Weights of a small transformer language model: MLP 640 tanh GELU.
MLP neurons of a small language model. Each row is named by its layer, matrix (up: input weights) and neuron, and shows model dimensions 0-159. Each number is 128 + 32 x the weight over its row's rms, rounded and kept within 0 to 255. Numbers have three digits each.
After each neuron's rows, "fires on" lists the tokens most often at its 100 highest values on Wikipedia text that the model never trained on. A number after a token or word is its count.

L4.up251:134162136115092096142123092117165134143159185127108148080128171154126080188099119100120138176163134101121077098111110093115166132155154171151142166142144139122156102148127130070170153120112144116113110147114134126080093121173109104134108139072150107187174199115122124149159047142121081218148144099189090128125160102174124164139131141129069102168162123127096099089061111108113118082131098136029126177118146111147056119073205127162100170128142126181124142173146141128107100102095160
fires on: " |" 48, "orn" 27, " " 11, "," 4

L4.up537:141105125170113125117125177101121108124215161074153118113107118136106142139102070178146093134116174148184173151158034100201132110157131168095133120155159118118172177100100117061114087210147117121120117111095102112164141085159135115080116183089087136097133110092121136081124154104211109158071147129084100164178143096164082127151134142118160172150143100129110105178139132183132106169159107162129142110107118130140111110159118126139109167087080099145120119089164064141109135096113056
fires on: "\n" 54, " " 10

L4.up233:128125128163150079095079180143165121169109131222138171091145111135145165116100113101152117078097093127051122073151185133168103118089115107117114135168188125107124127145069101153113126127110109123110126169125126180154164145141170148132158134101151116174087102113136201110109131090116122098115096137078188184137142064114168104104137162079147108136134110112137143053113086107140184116108197116173143122142139126074081117114117119125108184157146138058066134144074178129204120131133119
fires on: "-" 18, "en" 14, "c" 9, "et" 8, "st" 7, " g" 6

L4.up375:063158147145150155074126153100150138153158172109126120109157140099108150180104133099127112159139131094152164110215151118148193147084161154181112143120116107143140075192158102153129142149123174138118148086142145130132155142202127115139121095127095097137071129174147151154143109095165125148159150109149160108113128146095085166118098152167106145133119205111100118124119190073177142100149139108101144158123149096150159090147185050116097117059130111193194152229156205122135124115132136
fires on: " " 19, " from" 12, " and" 9, " that" 8, " of" 6

L4.up123:126147128131125094100086118097057191122162128094122051108160130143100134142165159089158112161099062132129126124111031103134127083142096111184117106114146118158141156117107121146148172146163075093121102098121105158143155112174151111184122141151120173160061117126114122164117132163112117138090152139141115153139140022131114157109118131146153139182093157157124109190058172117118092137173153153169176107172124057139112104111190104068156132105122114098173142110200085090172153137101124
fires on: " st" 27, "8" 13, "ent" 9, "b" 8, "og" 5, "g" 5

L4.up124:126076125139078150106119133125115167090120082116128149152121126131129175128184164159131156072098025171096162170150125186177103168122141118151171145141102112176119080080068099101080113110154157109175134116156124160141134168120151117103114124128084157144086138160155126111069138107065151116111135210116166154085134166090124138080183159104160109053117138158128151115121111109106075094141100077154137147126106156117178135121178120117161160177085168172149100129211193133148115118139141
fires on: "ing" 41, "k" 12, "es" 7

L4.up383:173079150155219117147151101194160131080147184127126095136105075147157133110127114137087132098127084143139104123123116113132078084109160155156115141070164155104119102160089137171165130074110117089147110082120112136115124133156137198166093147108131164137120114194127074073111118094123159087143123086161121114122140121096148122083079166128202131136089123126142158098086149055140071147187095175109185115138139083125100118143162152119215165122164159070150148127167106166088088102115101
fires on: "ed" 19, "b" 12, "ent" 10, "ear" 10, "port" 6, "ect" 5

L4.up599:085102129111117151131135125160162112178174196086114078108077167090158077119118174151142081127182189111084161126104107095108129098158144140127184206163126085122197159175136168161130117198108155127119165166116169084148158129143162143138140116137128127183078170156068154080140102095129136132085151110077205133228139121106137085112182124138161147153154104138140148122124127114086139105071136141149127129122108118113117110153158087196112077094129131154108118136146131098094115119069152
fires on: "est" 22, "\n" 9, "a" 8, "ge" 7, "G" 7, " r" 6

L4.up617:095161176112216142102059119084142191151149134132112112114154096152148142088110137145181093137142128128140099182120166168119090160137184134124137173128111156111131085118117065130160088080168166116086141146102144107151144069074105133109098185107087112130122104129114097132165158108111104134074099083126128087148127198168198114133131156117130186152111123074164189120105096055102132141180140099091138099064108138141136068097157114156135156139110210155123109133095144158142149073172128
fires on: "===" 52, "et" 9, "\n" 7, "p" 6, "==" 5

L4.up90:153153162188174087130139150118149104090177194109076139115157154147117192107119147152102140121117127162190116110062147100127180165109156185073163104121096132147173114172098120154089146092110138163095104135159118117120156158105172117046118113117182223174079152167142170130161124157114093132088158103101100147180071133111132142103146046159122169134171150136136108154163074099093110155139117145107078131098117128103108166135066075097176121115116142121125123134136150164086174105119156
fires on: "==" 53, " ==" 18, "===" 18, " ===" 11

L4.up93:148145133177165116116097155177107120100135086128099077136090184110108172134167113104111115091080143119081137132153111100193166131169122105178106147136109130125056137145142102126135174098071099153125072091142111120147120119140149149119136129141173127133137072086085125099119160158084168180174184149223129146159154136086194201080084136129105106180135127105112089139118090131133132136146120080187201170041138109110128156087139094134123131140087166093098103089161112092113161090122156
fires on: "ac" 23, "\n" 20, "am" 8, "==" 7, "ir" 6, "t" 6

L4.up19:115153141091151154150097079132117151156154159145196153138115067129149109120091094129040104151128169107127160091148108109099139112122128186095101157112094151137134100152135166117167123152101124154141105128155176079161172129194143111157142189122156104133138123183103118159193101095073135144122155181098117135149148086132135145144118182139146103196131175134118180062107131159142076154096109103113157133098124164137129179047200124158081142094112102124099073134166025163153100113138108
fires on: "r" 85, " |" 14

L4.up274:124069189138222115062155128120124125102180118112105159130165164140108076098148146159098121131107142164110127099138141136086136165124144154159135132183126149131168142166153103090061105138118147185064157119125115133097075149110122103173158104110151122103109154117065117098128165137152158051098132111134122176181162155115111113153120132063120111072165097121108056168146109117123110121173113125127102147074093101134145129115157130094113128143144162125074203103107067112159202192198102
fires on: "3" 55, "ar" 18, "ed" 8, "er" 8, "u" 4

L4.up194:121179066127090112140091143092159130129141094113168075128096152182103167168050120099081143090138129105093192101156134123148106135074076088105107116117105176134158101151209136140148105109137156082183161142121142087196183141157125120130119114146132134198123107138157161134066104101108092103142137127170087133055125170134144128076166168169155083157128110150102081115126121169188142100118072086121102199140136173100113148152146119107181109146115059077142147131121130150113134080135132
fires on: " spec" 32, " prov" 18, "os" 13, " and" 13, " des" 5

L4.up588:139088103134159093128124161074110187070080129107133103114129165158090050129143136128104108183109109169096073128181068095132065181148160117132150175155153137131135105133188149112095103152103115123145167145130150101096139089123107163106137106099106111176140125136146122106161151130159116100058141129134177151172198156100114084125123168110095105170057066125105124131168108162135080068110129173100137126092118106157105138146180125103147084140101076112101134100153187135171219108084087
fires on: "ar" 30, "f" 10, "n" 10, "3" 7, "2" 6, "al" 6

L4.up507:133117126085099089101132114135179124101115162108119101115120105159160134143136107176103077094106063106118102189137084091138175087141128126078146112126107107164167119122128118181148177077145166139143172061164189117143116105139073164159158150155169110119058151157088169150129104084103075131144109161146089081053098111103172099125115133190099140127151112116098115174175125104123128175167129170137166137113166030106131104094140180210146140065124125139151165141105150089113140085143115
fires on: "ly" 26, "s" 17, " " 16, "-" 10, "ver" 6

L4.up593:140186105171122158138112143109108061123129111127125141087100079125122076159128161137151176070114155146067110122160112187126103128136108141129119170099146089154086137067155160046133144167111147116129124105168156136158157155131103108165084138135148123111102132132151154197135093145108172144171097124126212154114094063208116127116129139134133087127091060085156160128144127152107150099105128052149132151105180147119151131146137127080162126198129086150161135098115138049109176055093178
fires on: "," 47, "\n" 31, ";" 5, " –" 4, " (" 4

L4.up399:094147152190135077127109138056130133148142172135065133172091113139117158111150123120182095145153149110154090102115091130127113172150148168087104103210070123180127063135080131137130105165104123127073089131137084145100086117101148128116077143143114090200100117113165070145111219153162136078054160079111117166132107108129179195065129141136159128147183132121150082128103141158101104160134116116119100146090104134139111115147151129175141153151123105141143159141149081116083131045150165
fires on: "===" 41, " ===" 25, " ==" 18, "\n" 8, "==" 7

L4.up457:100161137160156167093094211170105154170135140108128156098095055136127135167138108064092139111173156092127138119173181155156096133088093129141166148137189140148113082059125118125123081167133134118125082140106151166176133143125142171157096098144074164085157121155120092130134180065134133120104171121172139108138135116158203061134112116127150137125102073181118116128112155161119100136093104168131187075169088147109160089111126163091128164119154139128119098180227147125083134150078152
fires on: "ing" 25, "ff" 12, "ome" 7, "k" 5, "ep" 5

L4.up539:103064070196075142133180108105052126140100137129146127152142159097072152086178095133151156105153137150100067161155182108162165098155171107185133147170189170167111141127121164077131096134113091132089112108120131099139078091134096116119181145146144190156158170187120170149125140130137154131159177096137134099108095128148151154078078090157102096113087127170134160132140131110139109142090081149110193132114156115137075094142114087085149095113150088077118144084162078137093171185147153
fires on: "ak" 27, "S" 13, "bum" 9, "ward" 8

L4.up38:152156081124093134125159158139142183156128206130097079106127148093120147142131160166137172125141135080111086111154099124132092138101142099165141136146108173121112135091174093122131107113128088116156094173085107049128123060144144104090125112138100161154094098182096120066124116139104141124139102090047152129123114151114143149094113094130097072141135147128099160135090111134115101191109144092139189076033112045160157134095083141135183127142131149125084093156070069122051126178162139
fires on: ")," 22, "al" 16, "ward" 10, "wards" 8, "all" 7, "ak" 6

L4.up403:160175069148157157111145055138175089163168101152128071107111167134154143110139117155133143087162130085115072166154154094044155119133093150132153124075107090125146135146171114078122124108149181085174124128104152171093189173089127122086156143138135166112089087132143090118160134159167123139122110086111119151115125102123173142128151092151142148151130045137131113099137164067109148094161129063187101144079062086181164145154127151105171088133145149131102194165118088117114128100073184
fires on: " –" 39, " |" 21, ":" 9, "," 8, "m" 8, "ov" 5

L4.up9:126135145128102194159109120200108172124150148154142132077145175083099136123172118130144161072137098097087130157151108120083106117207140184167097179106108097097084131099196149080161119136111111119093092129143141153143196117119148060067198139157108146092059139167157086152158173077144105097112178150155134181060143131150147150115132145151109089124145122146121145131103114135173106161143090139137157168069148134124132138111115219161102136152119132173146129159092132131114180109150193
fires on: "s" 21, "m" 18, "ium" 11, ":" 10, "et" 6, " in" 5

L4.up591:125140066099141110154139182106107139076119164116096137150194159121223140072105158089115103121097156087134120141127141107200116084097105067108186097156153160124132188099179144146167110109149139111179149136130092123098179105112053073139141128113157155146047152121139141148079104133088194154123149153138121144114142158148155106178189208104094115110126068167174096179135115146123166082123136137095140115105089115162094206130130133113124159134076157122118146087119127126131130159117118
fires on: "v" 27, "ubl" 18, " and" 14, " prov" 6, "ut" 5, "n" 5

L4.up272:115141170116091107132127133168086140157180114093135127076120109165151168168104109089148133129126082125112100099151122106083095135097112115112131176130093142140168164117105171112163121089125175142088120127142160114151077181140150116152136169086194085133148120164061153142183217130132152144177099131122053094146149076081175105103149122141073145195102103135121130077123105194105131166119147075110144126098146150172085102161069054051085075181126110107139109127097143149141147147112148
fires on: "ight" 16, "\n" 13, " at" 9, "ge" 8, "g" 6

L4.up163:094161118105130127099136121137149102104070152111087098014118148154105127129141114098097145142118112122118141146172135094072116115116169138100130129161158107098141156140107126120119096099094099034142098063163192121118143143147177128143099131150104155179104126065149124159121115153114140210126151127123138083140142153158147117092185196191181075145071140159152191079124110105139130166140164151103088142150116149158076116098083153092102152106096141112112148089130108175099226109163098
fires on: "ent" 14, "." 12, "t" 12, " ch" 9, " sc" 8, "ise" 7

L4.up414:107143087167122154130136183062122071113132141123187111159069083126141143137175145129151088144090024129125161134086105159130133129125176079151131118107153100106166037145114133105125159070183141147133082157102114156119119098151191161095132162126050142143151075079141124096132152132146103085098130115075099160180131156149099183147084115119153119195105113121113139138142123093147094074146173127113102113106072112126156154123147134130069154119079160079167125110127186106072103117162155
fires on: "le" 23, " of" 17, "che" 11, "." 11, "ite" 9, "1" 6

L4.up89:079111119099165117087058087071095135136142135136064128160113108141100111106136129166156132082100154095089142159172100159102079096134095139088149094140125115138092110096093201177117112101132088080074116132164142151164134117129127118116106142137108103095117139088115240093163140131115109126087105093105172116133093156147163155135137127122170065128123100082100121139157131086102118107145100156152127194119112106095172086081134140168119091177099118152171121151084168037125098137233114
fires on: "–" 51, "-" 27, " A" 5, " " 4

L4.up598:081105104130121138113085108119130127178065124043089114113102168126145221163171096171128083070095146141181111113152107073122144129189149195175097091143118123167109166109084194110141116095112154097066132120095100130070143146169175079170088133165122155160116158073136131091135087136120153131146140092084161164107131112125095151151176136129168151149101140113167124139163156146118162130104127104081142081124125077157075090160140128197146134097105135170143189121124147096102141099104159
fires on: "." 28, "d" 27, "0" 10, "t" 7, "g" 7

L4.up16:075120140122148070095107133150075145081181191124119085109097080126089136122131132067125104176134135140137068151112134097126116160178136105089150140085167104112125156094130094148121045174105111143090175128175135168141120121136126112180097198083147155100122198082099144110139085108147083171101106095116124147107145123084177134106104086143154117171133129144131114077082156139085201139122118174080154050056113110137152123151130126141177083107142063157129092099122152088110132079126158
fires on: "est" 38, ":" 11, " a" 11, "5" 9, "ge" 4, " up" 4

L4.up171:154088141151100156132147165133149108115111119097178092106070143081165163142149183151153148129142113131151099102228147162123100129092079149139139135148109151130089137066042107118144063142131159081188127165145118139120132072144100154149092072124161134125112141172173187164171135136142106157120190114106127138128184110092163121131173111095108071174126082128114143169131121190202110103141129092161174138150159123138087118152099156117129152164089122087140097084200103121107161110064087
fires on: "ing" 15, "o" 15, "k" 9, "ong" 6, "am" 6, "ver" 6

L4.up59:143146121087123149148077095157174119078062156062187121090099143108130111141170104081122113129151064097089089148187128068140128211099195101179097155109110117109073150094129122088089069130133114122117125080104187135114090145138091100120091151107115157180155103117136057100136153113102194104165112136172162143090121153132129052116142125118115106168078131135104114167164153155108117118171117113145147125112168149136151168049135167088155128068169125101166170144147090134117135116148127
fires on: " —" 21, "0" 14, "old" 11, "5" 10, "ri" 10, "ed" 7